Part of a small language model's weights.
Training: 114M tokens, 9337 steps.
MLP neurons of a small language model. Each row is named by its layer, matrix (up: input weights) and neuron, and shows model dimensions 0-127. Each number is 128 + 24 x the weight over its row's rms, rounded and kept within 0 to 255. Numbers have three digits each.
A block is one neuron, or neurons of one layer that tend to fire together. After each block is what it responds to, as a language model described it from the Wikipedia text at the highest values.

L2.up346:153163104096140081141097135123137099097113093101149073136156112144111106118093114110136144103094144143138136137128151120149109159140083089158142176190116127127154151114128154127118103116149148117189139120191165139094129108109155124124115136116141175154132177158099126122162161135131142120121174115139149142127107129123163105129127148113159157133102117108157151113109106110131115112138
L2.up387:151161114136118094143092117095161142125120128092138108126117101141126168132099176145098137125135114145125156099122117141155131165100131121112146138129169124139136140129171109120119125094175170153140121120152136117118146105113113148139132165086159104161136141103125126088143126136122112092128152154134113129094127141144171146131139163127172128151136135119105167099094160083092157115116
L2.up612:141120160139137079121116094134136119143180137146115134183127100148100125143120153164108182094113128118124133142097141123132108142104127137111132091147129086123098104112151104106146088139175139078136174164170146131148149102103156166154115152121120128113146086151125102138144130122095130132125166090129108106112141142110123146144140098140103141106095127150110155147124128117142106092151
L2.up649:094125118083132060102120111139121100121104119124183127190122142157105113117110138121086102122129183118117090109100161177134074140132126148124130132122143111153137119108156152138106056169143125108154127130114178119114130107103147107133114152133148131134113130121150109160132160140094108122153132135177137134099135124097145110106155163118133123155141134135157125110130129107113152091149
L2.up793:137123147090145148099124118150146186131143109104147092129126158116148197139106102118090121123097114145136107147112123140141106119106082175155125120161138126139156132163132176098117096103126134068176107118125112143164149129130109131123116115130129188122115123117141087129118157143141133117124123125141080123120133073137158115152143136143100148140119094145147144147146132099116091091140
L2.up794:128096140100140120122090127163094104149133097091158093146130123110100099136089140132122136114105158146105177147094158153157144180153129159184152132147165095135176159114161170121147138127122133145161147140090154178148099135144098131135107132126158177134151102110127101123151186153140149122128162149131142139095168089107161125108134148132125113109102096131147168096129148111063173118135
L2.up848:153129108107113121167099128111141155148104122146157118168152159159114117114064109144105185104127140130168078149112145138142095156111112106134150109175124120154136115148139109104123105108135124086126161169126126088130111130085156115134119136113124140151105149139123120124118158120133169158142132090118143090141155140128146146195166143149120166099126133143116151151154138087138109078174
L2.up852:145105082102118119147095115147154156125095143112173146144108125140120104122096121143122178121100126149199124127107143106120143141138107091105157090154168123151108140109129109138097107152127125155123172109092127094097137153097135152132087162063131139173109173116158128093143137155108111136163107131137115112124132130144136094150149158095142109100148115104108124093131138112145146173134
Description: Word-completing suffix pieces. Final suffix pieces that complete a word split into subword tokens, mostly role and person nouns such as secret-ary, guitar-ist, sing-er, cap-tain, plus others like bro-ther and whe-ther.

L5.up161:123103182120142114161091116145127090173165104146124128179112126166099132114099180119130137116160116104105134141115139128123099149101106156089134097102145140150109149125161118064125119136151104101134151138142102135143118082132097144102123135148123189145141142160107170095137178096106105160108151086174121085130144148149120133138139121102129158096121133155117175166133154088112146171151
L5.up193:130113078109130123062181136155077125108146149157132117164129087117110099110159140139116140130100169157125119121113152121118126148111114116087124083118120130116084103115138121140134162134086124145115101121128132128118144094103132150185118118122167097090135142144129137133141141146102121097161133156131122136052131128143112120153120122135130126146155131119094125124105141083114138122123
L5.up224:145161100125133104136103112107132100095098147123119118150170148119080140128101190162102116069130135088114092136101145156092113128118112129114159097115115102130124122064155146137113098136136140124130165103144128110126154137119116152166178179142148082105107123072143109138147151111108155135117121145111143170099161165135124115106113120120125118126165122133129140163157143093169163132161
L5.up696:116142156140127131110159113116093106155120128106121121160114136129100109103123167140136097101100116130111098155118140090112164157102129094100089072130137084140128171136156152149121119108150164152104117129142100095115136092140113114172120164142125101111115167106132126145144080127098098118108143121125078163128131151113143100142149107089130127129124097134122123105167150074092188124149
L5.up790:132114113109123129120131115152088113132110122116170090156121182125116141117140163105110062076131146154138102148097119108133127161144074098091150138120158129171136111139156135114110141156168137123133147144153120110132126166156104178107159142086224105094151116109150111150130134117079127142141168115143127128127151140096180161096147143121161115120109152139131141131126161120100137136149
L5.up827:130102129142139102123139115154118138098122118136134074127145172146096070149127181141132131132120130133107134151104099127086129144136108132117145140161111150154101129114134137156127118189123129136110108130131087124086115118130153114137146159148107119097126162086132135146185162128102124126110097144144149152090177164145157101146119097116167136132121141134123120089126140097103165146190
L5.up837:130071154106139124140113116141102118125101107150112119130104163108109107128121148162132137116141153130160141144114092117123078114119120107121124137156088149121124113146129151111137174168145111143129155117074114161136148103154117134128153168121126150135144108082140134087130136163106136155112147098142121117113129130163100141158150137112133113120095133157125130105150131085142171142171
L5.up878:137096122069148095159091129099105116116102135140158105096096090102105114135089188119138116114086138072158140152105121152124117147149104115063122126113106066156111139078136148120114142135112118139112097108133111136095155154133122188134180118097151108122137145105134140145150090115100120125115117165132122116128187150125158136126145155129142153133143099150138146132135186105100124161158
Description: Mid-word subword fragments. Second or middle pieces of common words split into fragments, such as or in Director, labor, reorganize, us in accused, ur in Current.

L5.up95:112105109144120114133155127123165144086140104093100102106109163126104146176128129133107139119122074125165119117119119134099153122122127143146132106159070149144136121117145138122123134091164155140092133134118125160091127110128096103150145109150128131107118115160134128106121148128113125154124118103153101113101153104141114145159130112133105152118142120108102098159177166118130158163130
L5.up96:118116079133129121123143099121124145102137118129157129121147108148090095138080150142110148133114145165145167099098104134096124166109117080134114139148121159121115154129149173136134166140131121139092113183167146140119124140119121148136151141157107120108144110126109160125131122139155116150165123082145109106105135121098071152125163145149125132118073125144101130160118165106094160166137
L5.up136:133131158126155132150112136129118091088104112139130159113117141128114173162124134116117120101116127123165155144132126093164122122124119157099114100113134144166124114145127155138137142145145138119111104160106168136132120084086082160102140109124121124147154073129132136120120158134141146124082144132129107116104099141148162143147114126150147145108102165090087161165156185136084133159104
L5.up185:124131125152166129129125112150165152113165074152093197088141137141113121148104153104128131140106103084115122129098108106161136078123117194126119116107141127105128111147151126132136117122154148103103120129112108202102134092125100158124159105122111172124141114119106139156171120090097106144126167136157146139101093112127111118208133109112138155133108135103110147192123149143126133176105
L5.up282:147177124107157106169134153098134121141176119140147129112141105145084124144120152095106094129141132132152123119110117127112085115127111126137092132160142101151153125110142131116109097139115121132101104156171125099058132112164104140140141113161117116155114130104088107161139102097155139155154178112134144132139130158167142136130172152139136116157090160071167114094123154140136193117137
L5.up325:171164141118137155123113094201093138136128139097099082174169164089085156176156117103104099140110170140128112133116097155127122114132143116150112130138123121142103098123160140107136110141141161156124122120153144171141145127073101136128135125163146109115131121109092128132145163101145109113105118079142134133102118106104111077127121121110129100141113125099122127164151125077123128148185
L5.up366:138137111118123078136081101199144129086154106110125128161136174144090157094142157080111081129112142129108143144127108131125153119126145154153131144168169137131115123135162159095143145115110115122086141180142146148139147080159119152115116155157117134134117145147137149154111153069105118115159159158155138095123100172161079130142116087120125129165133143118102112111135133139119148097103
L5.up799:126145113134141108145132115149132114087161134176100132163101146117150141106135180100128125115160164099114111152100111100098105144117096147152132107134120126135120144099140148113147108138102138146073077150149157110109151140110104117149171122146081171147113114145110157165119166123139123134119115118141115083138127125187114106166131098095144131131107126112126099135138165116117169149102
Description: Mid-word vowel fragment. Short vowel pieces, often "a", that form a word's second token right after a one- or two-letter opening, as in Cl-a-ude, S-a-igon, st-a-ff.

L4.up494:132158172127122127142117113116136126106121140191159087148132118147114113088101162131107139146127076085111150137111082111141124114111117162133116166152113158140157105154133151074128149135136156102126117136126085114142134118099128111116168137137154127112092124105155113141127093173147169167106104108111166109103138130160107139114146110131140140121117155134089126144098135156132158175150
Description: Indefinite article a/an. Fires on the indefinite article a, an, or A before a noun phrase in biographical prose, such as after a pause, had a reputation, an average; weaker on word-initial A/an pieces.

L4.up489:131186131096135117138133129108105102136119094111156137100073106141131129135110133098117130094147077135109135158130110111096149134110125132132119129151130120121091145093132150149120148140098137157098077127099124172104159148103081118148110165133150136102128193092139147155132112135107142121118166155155178141106155099111126120119109142091135106147113168121118123150161141129141174140136
Description: Mid-token separators in infobox data. Dots in website URLs, slashes in density units, and brackets or pipes in infobox and climate tables, plus word-initial fragments like sub, tra, inc.

L5.up141:142140150143108095123101121153153154132138154148142084097153109119118126144090169107146088140139172096131124159097072099144117148142151137149153126138088116186123117152176150127166127162120176123115111124140104152154109096092142138129136137198098126145126104106106162105109136117128129167129097089131115180156143120138079123165135161134128118130073123096084115127141112115102122152151
L5.up316:132165178139127105120109121117142166109147101106153128144095149118101168112137189129153108119125113086134151163138078094153085111120156131114126139149122102165121122125148170110128135122124140096096144110135139123130144136088114117169108124132141146107128118104125170093121110126104106127117108110172111128129131154107106106185107126152139098153100169099101111133143138112081163103093
L5.up394:131102178159104104119133139113172126097109155151115128135097113105111158181107157130114166165155131131154131139124082081135164137124140138160071128132120143169139122161171129134148117149133171113083106156121093170118118105117122105099126118157124106104116146086104119104147106141094142138119106082166155134119128125123092120184132131143134111154118122081106164146157142102123145137103
L5.up404:192088134108170119082182106187159103104153103095121095086104130144136161145128138134142162156115119128143126112123120121132128105113140158159108140155088170162116157089122123101138085092140181166092163123147142151117128121125111127136135136172110119140146101134127107117141128158125133125151116110110101111145138116147087103166170108120121123122074107128156078134138110108136130124143
L5.up434:151089104127110109139150115165172125114155111141146104076117145106131118181089121142125105163130175152090166106144148158105137135106144147175135114112102139080130144133143167127110120103117126110150098119156147141123118120146114142111148143154184161100135108129152092153096163142121131127100096115126115137099175112139113085116155150102114172168101102102073127117154122116104148145123
L5.up756:144137149148148130125161162154105125109126165095148086120138111117143096155127183130134083146121156118148147144129125124111119157151139152170135117099114162142096150118138139109184112145134162143110083145112075119146117107155114174147164138115120113136121102081155125096166149175085119158147105077190125184136192106099095172169141141137128134101100089136137138129118107154165143121124
L5.up787:120134167100120113094149115158129131150147125104134110097144117126128181135109148086146092090098146169129160084124165108123155195141108153110103124143077125142138093140148167123145107123116147089126150138156130155151138134106110119111107116127112115136111157145145163135155103131159152147065143114160123103136137161141051113108135146107108131119120174143117131128157162111100114160133
L5.up835:150118169119131117131104105147157124139114136127114102135101123122137159148112166117145115135079120092122130118111128134107148136126119134125107120152096121106059136138154169115096119094129146124104117090137134143142137151114133148115133131169115056139121069168115147093155129099148143126134115078141171162111166091163109101130083115108091148112111135102110143150138112159102107110148
Description: Acronym ends and closers. Final pieces of capitalized acronyms and the closing quote or parenthesis after them, e.g. the N of ISSN, (ARIA), "WSM".

L2.up125:122165170138154126151163115116175134107130107147112059141084140119104136130133178145124100110115178136129108118095103107148141153136103118137134162159111089136105179137157176098131160186149146149136109151113125106108129118089094111158189138148139156121116090134147150171146148152100132125110163133163148127113139124103112113150137105131146146178106148145165146135148131134126124173119
L2.up295:097123123196133094150143126140116124070125138101124112158122131142143142079116143126144146121112126085110089117128111114074141153101134147162128109155141125117110170144171151151120168170129137155079072124116100116145188131114084108130129111139120112099120084103120143173165117131112138134142110109118106103118139101128125106138134118130123137099131164092128142123160130155172129146129
L2.up306:142140166133148140157107125160146122096103138113141122160146139182105153100137157159118134111130142082153117125120138073125131147091119155086105103147157127125120175105174111094166090146144161151106069090085131133100154095099160131146133154157121096091123119098110148151134191056108114145119129198135083114115124101134107097126140115131125118116126148151147156133160107093133156137100
L2.up420:139115159103141136132087142148163135132112137111137118119139111120124143113137113106139174126110112102137151161108081100120142148128149120140115154158153090146127153158153175066128091129086152130111114128161134135125132145140138118172159185090112091119137161111118133113118104140101167137111166087161149106110142134169147144131124149118155094138101156108156151110154167138104136105166
L2.up619:135124167113171124134119132118143134086140146185156074128104135108121161129110133126117124120133101148140117164123065095112143131111115176169112135126108129133132156142137122104121129180090170094077137132109120136122160127117108110124144134117119141088133140118140118141130126127153178113141131116177111097096158125160078139108145093121116134155082172141095146167118135131128131151152
L2.up732:110123140186147121154089121102171172101133170096135104127181116105106157130100118169071166172098171132146115141110107114169120123145109116161135099087126095136155132152151125132161192090136133071129115096118088131172097081081120145117109136119117132130091143119105122089164118112088118113108142100132121112095141120128120153154143131162124141142133160119155138158139150135151162120148
L2.up734:129144187118179110177129089088128159134145109148128099114147143133157099082116173122122127128104147106114092124096141104127109130139115123155152163138117090103116169104177146095096130105131134114107109126159099129145114108095094139141126164160122149147149114129076146186172095084099146098149106154125117159091143145124093097152158123126117151134065132147176147130099152134160105141112
L2.up865:165141144163136110170142096127120178112120138108114102155127126106139183129154117180104130132086109092128113109139079116166113147117133114148119175120162121170130169149123137121149134131117172112120105114119110140087136107075083099133159125151123074126073128072113110145125142108119121150098120152151114151099133097177092117124120111147150125159122138109095099140126145102147190142142
Description: Indefinite article "a". The article " a" opening a new noun phrase after commas, time phrases or prepositions (",' a' claim", "for a final vote"); also word-initial fragments like a|vailable, a|uthored, ir|resolute.

L5.up50:127167105107100075116145088121119111138126120125116127171132139122126141107087125117120095102145113111097120132100151113144163147095117103152143134174158058120124101129168147102131141155164132106081119129160130102146136101130101148138148119141116205138110118142149124144155124135110144117147142102103167131131125108096139075112125121117143190105176169120139171105131103148135122110144
L5.up62:152144124129142160149117104107143104126068157132110120130102139106139110152110107119107143142143097135134123141092131118116147114107122113156110149112153136124108115115132149112094147126149163106105107082150081127126157137103089151110105155113125123154116109101095090148144124128152140137090097106144169105131110144121157085095131117105143162128101105119119168157123176130157132161128
L5.up83:118169094096140157169132160174115097094122149125154131135099139165122104087117113083114087137139098110088140143132126112111090118134148098169125168170157083106141101144157141134115086150122155100120132125093086104147137165112138128137111182126104115134098138118092126109168117161161129155140086113152124129155182125117089109160122119120123114116110148098097128112131091153150098128159
L5.up167:122152120110149139110120117125143146135113117152100120135101197145132142145147171105135095082145093163120125138117112108132132113131150138105089127120091105104131148140156102129148135094150135136135095193089119133130137097111090131119101154146110148113127107111136128125145109157123146123126136153130141114117165106082136130141155169110140130128062160094148134141165161083160129154099
L5.up318:148177097132112129150152132102144145110136133122083124105110151088091113111125113147101099064126125154166107182129091139091148115090142105147131120182123091122153146144146121129126147165118133088095128154117095091160116132127124082110149158135096136143090145128144093147119146132154123136108131130111147144140121161160111139130082129102156158142109182124141133106192136166155129110124
L5.up610:128140120112100123159139137150120151136113121105149117129079156122138149107134140128137149102105105104153113153117103127153153160085137129094188107164148140157093152098153107148131129128149090122117118156108135164134158117113121154149069159082094188177124137141141122154146131116139171118126132097159099109098089079133106105145149119132121135183152133136135158120144101096148140129105
L5.up796:141168128138122108156085157099148142087113141150161137132139170099114145174130134099115107127137135097149121149105106066122172146122121140128099113128151144149068123164171112116150093169115141105124087123146115111119132124180085130085170121143109202082136126132109162141153133139094159113175118132113142176112144150152142134129122139099144127130125152139122142091130160117187114114114
L5.up845:116174166125147129156145161123129144121100094151132122108112136152095179133105154105151096109109087114099123152092109100133129127110149126140149141113128104138075117135155149143084128142130131098148096144117141160131158133112102137129136138137107146138116133094094122116154130108113163080154139143182148131103129141144150086105139166091139111151160148084102162078146169129126142143089
Description: Second piece of split words. Fires on the word piece right after a lone initial-letter token (m, b, d, w, M, B) in fragmented words, as in m-el-ody, w-ro-te, d-em-and.

L4.up218:160131121075152128097097119128074159130137152119160089153146157134103166144119091071079118125113129138148076143102138114153141129100129149144141144142098120150155135150139132141121126082116146100127136129145127131088134111161151157131100082103105132120126144131160126092081152111161117114150149114123133119134085099196123120112121106126151149141132173128149162104131143127167100142130
Description: Word-ending pieces, table pipes. Final pieces completing a word split into fragments, such as M-ary, bu-ilt, sing-er, and the closing pipe of Wikipedia table header rows.

L5.up150:153090129150094129119148086139141140132080185095161077165164126127118121118119095142109099161094140107163090089118094123139124159108120119157109137125119122146131135116154130070151127128136147118139091126130085125079143123132089103169148124109134119136140122117121129131116104161146118144100117124135165129101130147109098114122128156114114134134112129097142119112134160146114144146082
L5.up213:137137134108093107067148120129141162122085160142169059108114148123117127146113134082125089123101136122115095109112124110119103150143123162152132112156095129121128169118154135090139110119159170102105131136086120148129142153138105119116135156138183117133137115147165128135156161118151135098146128131133136131102132132125148157122106186165129105171131126117126056124153147138111112146137
L5.up239:095097152089100105124125116123126117169088146102170138137151130138103101082090120166136100122076113139117113137105120106111110129137126085144118104132156122149133146110146166115153132167157099098119071145132115172141162133125119110115098160144127125116117146126148124139132104103101159135132174118154133144144146137133108132113104119208084173124166161142135102122139121157123139117126
L5.up255:119094172126124140087159140119109124107125131105109096147091155106144114069158125123114138124117150104138093163141089166101120157114102152138143164154116136162133093112135167113153097135133120116124105050151133138096171103136140114144143140144106114113100131102104112142111123093112138129134141108156115129113118119167082147127159127151101148124108113117147128121137125088104158133154
L5.up489:115122138163152129145089112137128139164144128119136111142156103063093170129099180129096167183087168137114128154116135078145119127101134126154162112138080133148131108109142168106151146149092149104126116148100120138090072135126133153156112123145145103100106104123117155108144106156139114153126101107135101134129118128144124106126130136157107172156117113085137143159154119139132144138111
L5.up491:134091106111148144111156071134140108144119108098113100104142117101147138123109135137148108103113184125115107148128117120111137160129108108095128129176134141128089138112138143057103115129126147109098131100124117108103087152114106089174154092132151115129123109150158178149152131116088111134106134108154134149122135112170117137159124121072097155130138145093155076175141158180099151135128
L5.up638:110103088119102094140148114110120147168135104147154088140141130108110075146149145127119117135112164143128130142108139108130170203089108147153125136156094070138075111084123157087136145112116144154117142125140130133152119121153128070179133131133107176134104167115150134158127175137136115143138142134130158113110136186149088107124137124088131139153131163132115142124131156130139140120089
L5.up730:156129138121137108116166101102121150101123087114118111117142141079121124128109148113068115131122181105155113168159090113125133143117106143109186128137127077120125074116128158085140130140139149092119152110148157143118103135088110129149119130099142109120134113094176156112139119128106104144134132115110114123109123111145108146118111109101131149125118136103094120132154136119107126142180
Description: Paragraph-end breaks. Paragraph-final tokens, mostly a period fused with a blank line or a blank line after a closing quote, before new headings or sentences; also mid-word g (Bel-g-ium, de-g-ree).

L2.up130:120110137121170124127139124137136185107179124101142141145154159146104157126112138158180092139096134143122149098135157080128134140111159177113100162149105139141161140098166121109130108102105151131094133138151150110120131163104120125150122141163101091121097107118144172114115107097140168123116125094163107181132154133145136073145135092168139133127102117117134147122152141126123095098181
L2.up152:121154105118166130106131111114151116102126148071146120120130070144103147132124160147165112145101120108131174130097153097129140163131165146092114142115125104159125148136138150104142130131131177166128131115105139179114112147113110146139130125157112131099127136096124174120147157103143121165102163146152153144090181094133116121186148108144114129162127109111065094130140155113126134096148
L2.up176:108128138099100113104145086137163098097149126139148087148162129107147127120115137146121091110093173143091120138129159109133131176125132183160110145121114137149106128119122152131162105090121135131136120119147127183140160159085097094128126156146121116122155084101179156080114107112135152132134132086130153145142142097097095067117151158124090156091119123123123094141144137138157129089154
L2.up343:157145164101131154114133131161133135066153172144119132114155102085123170130142125111092142144117157126101110157129106127096182141124125178157112108110139137168116111140153136078139087094126165124144133105144112158097144163113097098109125123145133122131121121101157118103138127167099133155158134124153114151120135135167116138142145184153135105139120135109144126124152138148151116096126
L2.up396:156135129144122154125146132111134149160172131111118126120120124110154111142097157117154132137099121135141170146116108136162135135131109129145110148073096123130144152103164155119132117092075126129062149135152104149130115184120090130131143098160125059142101099113131138123110138123135170140111161099144101160131158168134103077114156115117124117137068132122146152161146160109141149120125
L2.up416:139154127134141094128160112095151134114124147089135083127108124104125154107099180133162081127119158125145108116118140116124127127147153160105134106109100130135125151113169148084112139103124149145122130128086133161141142179138083146131126135132139088092154115127125124130128165143103147135135117112127126162091141100099127089180143145090106145136113146120106098135149171146161117120129
L2.up690:170141167112097128138130121128137165103119129128153089122146109092117146080169115133074096116118149111107084077129109097118174136139179133144137161116160117163082105127160127106126143128123133126115119109146134137107147096129141100147125109105168125125119099150146114109127116105119099129146135149162118184130144113171110130162119148103137108138145141110161119098188124133130147139152
L2.up840:131138155149144119142104140102167138113145098108111139137124102129076180145084155158148118102118113122104147069132099085153125109132165129072130118158129124133126128104121141121130138100082137166125138093094112129131139167114155165131139122129105102114103099090130127089157150100143146106113146164139098127124136123136124079157137097117108145175101144103089139126129175121145127133144
Description: Acronym endings and paragraph breaks. Final letters of capitalized acronyms and country codes in tables or parentheses, such as HU(N), CA(N), PAV(N), RS(A), and also period-plus-blank-line paragraph breaks.

L2.up11:150110144117157115130192127152165161129111167109146164131112102129103148104116142106134137110144110128128144137122091111120105132116137124134138201139134103151095135127142145124125158166100137184095110139092120117106158146115100140164126122146115138111114109123138117158169122114094117146114140153122145125133145104119141132117152113093117141168115172130117097117147139114100142156100
L2.up194:155145141140168136171127095160157149135109106109136157172108164151105135062140105105123125109103108121130156144094109105133134105126115150119128189154134126120137145092185082160127174106153151156128133139101133126110127132089124147121088161122171129117129144097115112095154101155115118123081119125171120145117140172114181135108159094103135142152103143071141107107122148106152138122131
L2.up453:133114137152132108106170130160134120145111143087131154162146089156120086100090167124173109146120114162118138145119110090108111130127101137126134122108134131163104154170154072123137109150112161116135112174114114119111119127077144129154097134166126140099136170150116148130106146172084130164096144129155122152101186141137122132105149139103095109150136152106120127109125145128103147141138
L2.up556:137106145120145179126113128142138150093156160116144117128138056105147107107136154109121144122112137129121113125127111120092139128135119125197123150141172114146110076127155113102168124179099115082114086148151096140102142099104142112105125123129126152105076148124103121094166117103108137196114130122136117180152180133125092153128109101154110138136103162106159114150136115151101162118152
L2.up740:096151146126157131151130125161148107127092152138114148143120150131112128104145127125154154067104097116127137146106104109094160122106133098119138162144163120093107126154138122143155166146132134134109113118080124161128171075100097131164081159164132135094097100119121122092163097133122133161128137168131100091117163107139085168105146129070135117183159139111105139165157120150101157135123
L2.up797:140192161129132054159122097137134146123111126114145121120126111159117137140108154128144100091127104162112174117103084119111141168097128083122170127133154113105080159137134139141134145127093145171120106136133115122146135094120099099133119167141150111116141159120107087103133125167122116123112129159129133099107124155121133100127150135055158107178111125099123142125137176124123106143139
L2.up856:112129158096155111095099130151110147095112074097170117163141156113116120106131170138127149112122091104121138153142159119120093160125121150122140126172169130148103150130166135114132160142133135149146109149077122127107150082134117166125116167085132145119156170124104147113150143125129127131092146144137105154112130113097126159126121142175142112141126120123129084094171164105127180139123
L2.up893:142141152128153122104170112100104163084124098110119135092115121100099122126131094147070170101135148167108177160107112111159099137125114130121149113152134127130097153119159166147129100087129141133169157111089072121126097140102137124143123114099119147144084127132137100105162142138129111107144161178117114093085127088120115130174143159123116168140124157090124086124117142146103165146169
Description: Tokens following numeric data. Tokens right after numbers in data-dense text: closing parentheses in climate tables, decimal digits in densities and vote shares, and sentence-initial "The" in census paragraphs.

L2.up52:175130144086112193122102074116123121121140103092154121081141160130119138137116106140133110128110159108162117064112095128138111103128134132122169127142160123150116127103136148125153092091093117141161146117081132095153128166099110164166109124101143132156119105140133106083159146100115168110124105119158139113122122100161154117159153141137138142138154124090130101124163142110113124136131
L2.up160:112112067096139145143164121119140143096114136126109145156121156118104158119134164149103108107101116139117108073112119088141139135100091113095150109135117156177173143100124167121122101120091133100102075189119120139129146125104101131182132128133146143107129115172106108144098153163107133115122181117135122132117158123167105084150160083164121149117142162135149136105169160095127099155123
L2.up184:141125139089115139101136117153151127129105161132169130105159165125096125123132096122117128161092174119161141160099119113121146119136161102145124041158124146170104147123146144100180148152113143126150130149117114152136123118115129147149126159152085151118161111125154144117141122125126147089126122090161095127123160141127130126101160155144155129101166110080128120140141121120107178155170
L2.up290:134117117109158143164162109098115140128151113136142137102151150179106131104108132138157113155105127098113144104111085154153082134112112146113128160175126128149110181106106159100110102117107140122086140097109142137099103124117122144140158130140092122137109098119141167135129109099128128165106140147155115123123166094137128102159144130123148120153142165095139154194135156144157104147166
L2.up338:175078120128130147106147106080130131134119131128125089128144155109156065127101140124122089112100137123147097118104114144105165122100133190125132096103136143136118152119126127124146099097138119161119089142129157133150125145126114165125151096129149134164107146148134109107177142111127117143149140111142172187105179121189138137179146099136101168084124145084106085129171147104140144181118
L2.up582:167119118123156119113162077107132113137143153104149123104167157144081101141092134113133109164123132114094079078118093150120082091109121137138104139160118126183105145143135165084115100114144123144151175116123096122126140155126139166151139106101105143164122164158139126142159131139175146120119131116137160112082177122109145091148147139147120157123135153128127124117159155100130125179165
L2.up857:128118118137108161133174113164119107159102154104136136106105144124108132161122108107154123168114141130134127128123115090129130128110166093140113151152088130128131163085130127086114156123128139130122174166101123140095108107093154167146085166115128174115116149114161148134158125155130145107103120109159114117099134132116142088136124107116127169189129122123094103166151133131133138131124
L2.up873:153109159119119098090133112141095124105148169064136144162136114086131092151123157130134132162095154114136123118136099090127098155138099086159137137140121100127108163103140139094172125133144177147147173105083140149132130097106115142157155186132140149098156120127118126159120105160102111113100142132161129103099134114148141101133147146094145154121128133086117097113117148109161162167157
Description: Compound-joining hyphens. Hyphens and other joiners (en dash, slash, colon) placed between two parts of a compound term or name, as in Cretaceous-Paleogene, walk-off, Hans-Jürgen.

L4.up308:108143160123116114182170100136160138104119135124109108129093116115119157157119142131154133157114115120117132134121126140142173113116120133080115134131161145105102115150150125080145125119134146167116119088146132145101138179076099151116156154140118107103158141142120125161089097128133153152101127158144079123134131137109110091143126111149094131158114157140100123134118154182120151134085
Description: Word-internal continuation pieces. Second pieces of words split right after a short capital-letter or prefix start, especially hyphens (T-Birds, T-62, COVID-19) and "le" in E-le-vation.